config = dict(
    num_hidden_layers=12,
    norm='rmsnorm',
    rope_theta=10000.0,
    qk_norm=True,
    attn_scale=0.125,
    tie_word_embeddings=False,
    init='uniform',
    batch_tokens=131072,
    train_tokens=1284000000,
)
MLP neurons of a small language model. Each row is named by its layer, matrix (gate and up: input weights; down: output weights) and neuron, and shows model dimensions 368-463. Each number is 128 + 32 x the weight over its row's rms, rounded and kept within 0 to 255. Numbers have three digits each. A neuron's up and down rows have the sign that makes its largest values positive.
After each neuron's rows, "fires after" lists the tokens most often just before its 100 highest values on Wikipedia text that the model never trained on.

L2.gate1203:129116152114132088189083150124139173104158143113102161158121206152170052144192105141138130087076094169094143123136134113116127123117085132082117066096146109139107134162086121130182153089099155129156098077128179126102133173100146123145133147139112116080127150123131084169172126070082122153
L2.up1203:180164129106156140171089112132153122098115181090116169165086074084145139163147085149087118131123102136113169096183158071101120105119109085101142093089149144161159125150083175136130140080070170164165129132154124157108142119089096102124134166065122113132083174130140153106120119113128103121
L2.down1203:181138164145153128113152106106097134117071163115139156191141082116156131119132093164110153128139164176088152155114161085146144122153118120140135145137152163133169090143088144133169101094140152163187097151202160121163161148147087084109107135046149105181131098136064165054131171113101099193
fires after: "'", ". ", "\n\n", "\n", ", "

L2.gate1529:108085117122098146090162101136125133123106141107026175199170148119093116081078123097165153113091122182135164145138123091156057101072105128099092149084147129115073144127167122085090124179164153163105090056118167133115121181173083110117137162121131147112120152121085078150079109107105149104
L2.up1529:117092130106165170132200145108120140172121167153110173116138144144060123139079091143131164171081090130147164116066149170126090174148173086248128079126133109125165157158071154147112145142122135199111085092129061116207122158181156129189097146148118100119182131126074141130111115167073118185
L2.down1529:109107131058097075118189103128094103104107112116105142123154149094111065151074092108150163183127099145160174093079125155152137073089087133148177119121151150117130146138132108113148146140189163135159133103139116142109176137197132117116152119200068176154156146107122096128099090115091068185
fires after: "(", "E", ", ", "0 "

L2.gate948:130128087102124116104149151131124157099120128061139088174102066122169126122131158141106161119125172149146141035122158128189120116112131087094069129132155196129139144101131148144148139183106210167133154126152158167146142094104109163154118116138174092131165060131132088101122068168198118110
L2.up948:161140141100103166150166163071153212123092114120151091139114153160165127127129131117136138136140130148107090091138110106109129130135148101103117136119141154151177119101153149097108211151173172122169178119160181214125108103088101071167119134115161053132104129089189104146149128087138141162
L2.down948:069109125052078098101150108095184125118154054125115157124087159167182121141150157161092131127145144159059125071161165160138159116136082137104120123104155088084148095061146116114124141139056163138127169121128142167135133104151133146126165110120119100086150077136122147123205144114087152072
fires after: "was ", "became ", "be ", "remained ", "as ", "been "

L2.gate256:127110076079063108107177064069188188078135197174042111130164119191088125164150196079131094126115100142101115186121143128131097157118143103162148162178117174150111133191099129131120134175127100102142133131139141131142168142162139103082156126110122208148143168134074110167094216069113091146
L2.up256:111128140150088132084075156068145119121141144189038193117128159149107104132172130081127152129091137143186064169020134115198151115167164150160139074165179130117102130202159152131110133165104129130090075129148110121147110126110161112089110133131162091125146092158129125087096129110149102152
L2.down256:129122150140149133093150169093155100086124088164151124085120126089141152105115095115145124129099106103111160124068164163120175083131142189129160071086135146078123097126099070125127120096133132133109146097151120095086142091117182142061102110070154170111147111094160138108177094159069100174
fires after: "(", ", ", "), ", ") "

L2.gate350:164063070088084168186155123069159150145092181164163110092064167110117086146118149147143110146081187105163119092135021084078096151124156137139145125143153159141091104158206091176136101137162135149102102119137182116052127153146107047132111125140150141136094141145103123094129155175150166172
L2.up350:121160085171136093107135143152118082075092087164075145095111120065147139154158133096163089150126157180142151128135068153150109120129094117147157121148126133137144117111134140122147096139152090091058117154071146143097116133183107151125150115134112083133141026178182149148117206108154132159
L2.down350:146155155198116058111140147121123116041118117144121150091114123083102128117107101093166103133142166160120122107167072156087086122129095127173179116139141136150148106123189098154123070152141125127090141168119183106122138128124111176163158106114140107131104064146132170169140194107146106212
fires after: "| ", "\n", "("

L2.gate1026:085078142164113131158107167128148117125126129105140203139150138096113101134214125176158173147035139139096129158117189158156104132077070127120142192150143106126089164125113148124114135124158174080110115118127081126103166231121167153120101132089095162169110183169123126160122121109101182143
L2.up1026:088157153144134092115118115121140163086133113104116232139144130029139167124116069115107120114111099186153140170128172146190146083137137183176168081163200116130127101160055130112137123156105163096065172058150179152140143154136130130175112058153162147093133169168126145141103138098069132088
L2.down1026:098173150138159130156162085112136123124163139108163143148193159130122102103145154142155127119122129128129153117084129088152135195097075125143191145179123164171121157141105200124071064109157152212163107140163156129179109135196080049153086118138145126166125173112091102129078141182162222162
fires after: ", ", ". ", "Due ", "because ", "\n"

L2.gate1052:099170125154119147118091104140151116104043145103165058102161201114065109157180094107115111177150152079132140100111142167157124141116137161194173175106113157114107129154140117112160159145168153155078143136082140170156076123129165164088126127106158134122115138111145126123123139071083200102
L2.up1052:106133125185103115137105162155115117091092145127169124123145172154095061161166063143107100143086100138094125137135135117130126132120142170192116123131178145125088111116128144097169154114154126112152174119075113095130080097116154097101163121142161083074130121142154139121122122147079161143
L2.down1052:172134124118094109155115078187226151138142172164155126128158159141155082211072123153103139108136171153117149169119136107127126106130127231120172107157121179118107140146106120127127138128169112139153197122119105077162125103108166160188178153120138089111136140117167115130122121157103142141
fires after: "(", "\n\n", "| ", "\n", "feat", "In "

L2.gate102:134133057130170135139132129116114183126159101141142115095151176129089125138225140191143176173142095157064114097106111087160089158183160103237190063103118130159131121170100089080153136121144138129170156149146080132139156167108125157076115123122107137140069129091093065111099099143118154110
L2.up102:120126140149135109166136095144163190089158065156141095114161110140102141145198105130117157157133112140113140115145132139167099135181174173198185103165096151133131126172084101120097142144185085111177143154165114159166193157105137093092130083159097210192058152082118124164140186112100136122
L2.down102:099085111166139104183164112088173176120111123132137086061137095142116147091129171086117149157136144165081125114154142104111110152164090205199158125117090111138167211155111111125117112124077107152157103129163094100132161130109154099083072114126156071122074120108117081136145132154097172088
fires after: "(", ", ", ". "

L2.gate161:141143099134101130129141126114125125126119090143124172142114093129126110138123085185079148079139089119100161076123132082084160103153102079080108125134127177140123171118142130122118076084123082115178169082170107110149147145115153111141096105184182054136114124178158093220106066135109145202
L2.up161:192126143152085126123124134052138107152035135131118152202137146087206128118115148100052126134156079115118103112169083121095160137138127111128083098138149124125111098089193064149140173093137081135148146100141098112157093122106160074075115083151142076167149105167143102124111054135133147225
L2.down161:196120096145054167131074145171121105137149154064140074135145177068133104080146109138072098126100122119090108152139084146129176079118144074166101100106131109131111137091150060168130108071159146147115112099183128133142074125143136131066087075164133162131199163143101103182104145133089100081
fires after: "was ", "is ", "are ", "been ", "were ", "as "

L7.gate940:214078177040154101117189174144109092109179168100105171110124124166180119142081098127087147196176165121096164114093152142127142092098110111160138174154142175096115156115118122177111140102146169166145068084148081137169176141154093116144176158075130137122136076105110139163117095127118113131
L7.up940:184187148183091155129130122165152107124090154149086152164165148136119131219095184094103134145170130154198139101102164112141077175135147091122106066168108192168118101120157103125111163176060159145063211144078200139093148097145073119132126134158103066137170100097098117115119086113108176164
L7.down940:092093105119098069081129126148109110117114097207147124152114126143153157126150069118108118161191124184122172066112152113148138097131098147182142163182175115151114133089128141100132085102115124139165195141163094190121119146112130110136136096077067081115129143157158112075100141180197147140
fires after: "| ", "in ", "2", "10 ", "3 ", "3"

L2.gate868:142159116148132168134166183106131168063132109163129117133124107083119131115168137118112117091147114154066166126107149163158060161123139150149180092110146135123163100144059151110187123136094091114171156124175153115113170100152174113070130165127067133115175128126080125163167107081116149120
L2.up868:147158164049132067128108158114097119090097188165156147110114219095142145098100158114139145161123112124141149130126112149136077108129096130161098161124143094099101154206110170110099167078103134082098172090112083134084160173131163111110090119120125138155141162163125187134101177065141122170
L2.down868:175181130094069105122107126114116133115139163056171129098124100131072132075094113125184124128133201128188157082129092111160136140092122188131123097107151123140090103192119169152078161045113137148130204110116116074144120127145134112117126087123102155093110150138097108105077184143136126144
fires after: ", ", "such ", "(", "\n", ": "

L7.gate1170:121138122135047145092093073182075115084125104157131151143111146163051129088099091190142156119172092095125160103134150115147167108049119154122207079052093094110129124167138121201131129137161142170102077126199116144088092176114097137150148116129148191147102100120136094139106103124112170149
L7.up1170:144103144100132066152110145101109050155098126151118087152123108114065150137176139186061134151133124124057190036113122156116126118123116160164105139043148137126086135170146097102157114075091119108151208149122140111191125165120118122089072096107119141172144115158122085103175154111144129085
L7.down1170:134117106134132128132166147223103160085127164104110164067147181215151123075071141142155100116118168094109129114120123166143168097141156165154165124104131134083140128089135068196137161099107133141110161123136178141083129150150146149093133116147055145177108153144158098118137136088129168119
fires after: "| ", "(", "; ", "the ", "-", ","

L2.gate1220:127119124115117123155097082109065156099173143140078178108153142186102102146107157140100128150146096112144158190129166120127114173187103121147138153129116096120076090145146124078191143159080184127043151172125164129136110161059167092132130153149094162062172196152127171135108130113095136087
L2.up1220:117111132180115121131182119161170108134100148134103107108153133144124137107104152142138157098122153131140121146195127110115174115170090166146136150125119088118029091144138138132127129119099151127123090119107136083130107159227098086107138072126091125157127129229075123068087018145145144145
L2.down1220:127119127084164129111109101085167112104143102140102142115097149152165115169101181152082167177125063091140166190126138133095120175115117137138143162093130104155082108151140157124118113115165136126088138166120160160108105152141129114108150103179167109102135076114148139105106135128165107092
fires after: ", ", ". ", "("

L2.gate1475:118166090096117095130205150075187127184137148154146100150175136167084076137170146153125083072096138145118179119123129128124084121173066080134127098100138159156077121140197116126111112211131105180155132108164101154134136142078154111159098120131126170082110131120094149122100151125175182129
L2.up1475:149122163100110091140103132149157121116123126143116054113111166114169152152133117107184164099118065133107092127145127135117145157133115074153137132126109129113094193124116148111186082163147089103149118161124165184151143146118133158179149084106150115150086101113145158128119184090153153110
L2.down1475:185130176120119075132055162106123146138135124160071074126161167128141140131134128103168148098104114167163141144164124101084095163135136108112149101094084155108072162151092156074167071184148062158192126151211162161175106135123103149144136082121103127146121075122123140086107128113154152135
fires after: "| ", ": ", ", "

L6.gate1208:125174174124131143045074139101067083129170130106125148159160140203123131129120116132162083165118130105127192141106159138191112074120113171132125149103140153127123172114107115096124099083155147102140103093108127117103109132141064181104124137094162118122142092098100144131086062090142114126
L6.up1208:158199115094151146163070150067136110137096143123140037091126101197129098164151091129098081153155079099121093145125151179087087132158083123141153151128141099098098116118110136180194121083105129120141195054146132144114126126155143111133116096098142129051139175104121142136094131106132151099
L6.down1208:107126127096138132100202128153146117082120142082075061123136196150115103154133154173143171131072135084205147113122172188142129134148065166119132175110155126168098160151108160082127120068115146089187115050099112135128149110128110120139160098120101119125162149161124175127164096069125146177
fires after: "\n", "(", "named "

L6.gate1394:109114108097173170126109140142177174137161056117097131148099132160115104182135176152094118145108161117097172158110122116124094142095086163101136159088095162148150175095086087143121151175102106114131174073153119087149101107140103162095129130162163152183129102091154127088127135115098125131
L6.up1394:104122154134075132151119126107152100166183121095142138108096153125097155192137082136080143137109122179137132158081096073117084118119109186120129155125115147141103142116118152138111143115129080102118105163123138164131054139094169132116169069143097117087107136128097110118074072136053140162
L6.down1394:102125099113110148162144090090096122143111087127065112124192119140095053115121170146120138139124118117122106147095160129116178178159157179136067113157135130140120130158138145152093103118154081090127081059166167154122112125134124136180122116168133150146169153132132107072121069068154146152
fires after: "| ", " ", "("

L2.gate278:093125172124088152107148123106128131181118153172093195118215122111134099135094083148199167066140114090175102117099124166058097193157069097120140134151108093116139179154120114141108096057173149200145145121115088082131101152160087081140146104126085119141111132164121152143158104153119148137
L2.up278:117106095156141117096167131166153150185125112147087135134176156095096155129108165117137097157105107117099119129142133126110106074135138068171135097108131121093124167142159112117091147114118156158109107141089147100128174123092125092114126128115143073100146081124186082091059130097129167111
L2.down278:111157196115126082066154168084184097151126145152107165171184136143082081125095093143123131126145142108134146140099132173119129122159139064129122137123138057137115118050195048132151117120154071134135134098117116147088125171103112160130105143106191117087103137162163153082139165132188153173
fires after: "1", "2", "3", "0", "5", "4"

L2.gate338:095129120090099127195090091111120140072125161150111144097068168121094120116133091106129160129069112123102165119172130136156136124153148154103129155164130114170164175137154128126105158143114132102076056065113147133142114079130114125134108105095132111135114141140149085118118127051154140113
L2.up338:114137137091176112129152129123147172153089077153137114111132167117131086125164099094096088170180190129180098150114169104166091122178091127103125105103145139190099158119134096088114160132081136096141118132134116107138131164150143092148119105166172114157118159116062090139131123091096142087
L2.down338:146125124117164126189118123126121164143156066153134103157114178215111151048131096108089101099150134118106166138089139129119134122104130095111191163153149109106137149158176076163140178106080126145145110060130162111168160107091106106205140108149141151163181151135120128154112121089129172159
fires after: ", ", "(", "- ", "\n", "\n\n"

L2.gate182:215142107137130118166126133096097146130195160107078180151093128104108142179124090166132131170117175161078115178139164107087091146134116159190127111149148108143130156103092152124091173115068133153181092132127163183127123205130133158114108174110118104154140130154160163087145095086138081136
L2.up182:098119095161153090155168097105112159093133124120141158160093139065115144187096126198083119173121092138070120193107135055184093138138102154150130082164119113101171152122065139063107172154128144102157146118134217183093113162138108172097089147129117110134101155151117127090090189075104104110
L2.down182:157137153144086149114127128109126172122186172098084130112141179172192140154196124204090125140095136109178096123216138128099178093160087167118099158069171189171078098149115112167081107098173142140128121150162175085136127164085201156119084131125117146141119157132189112114090129094122109168
fires after: ", ", "'", "but ", "; ", "that ", ". "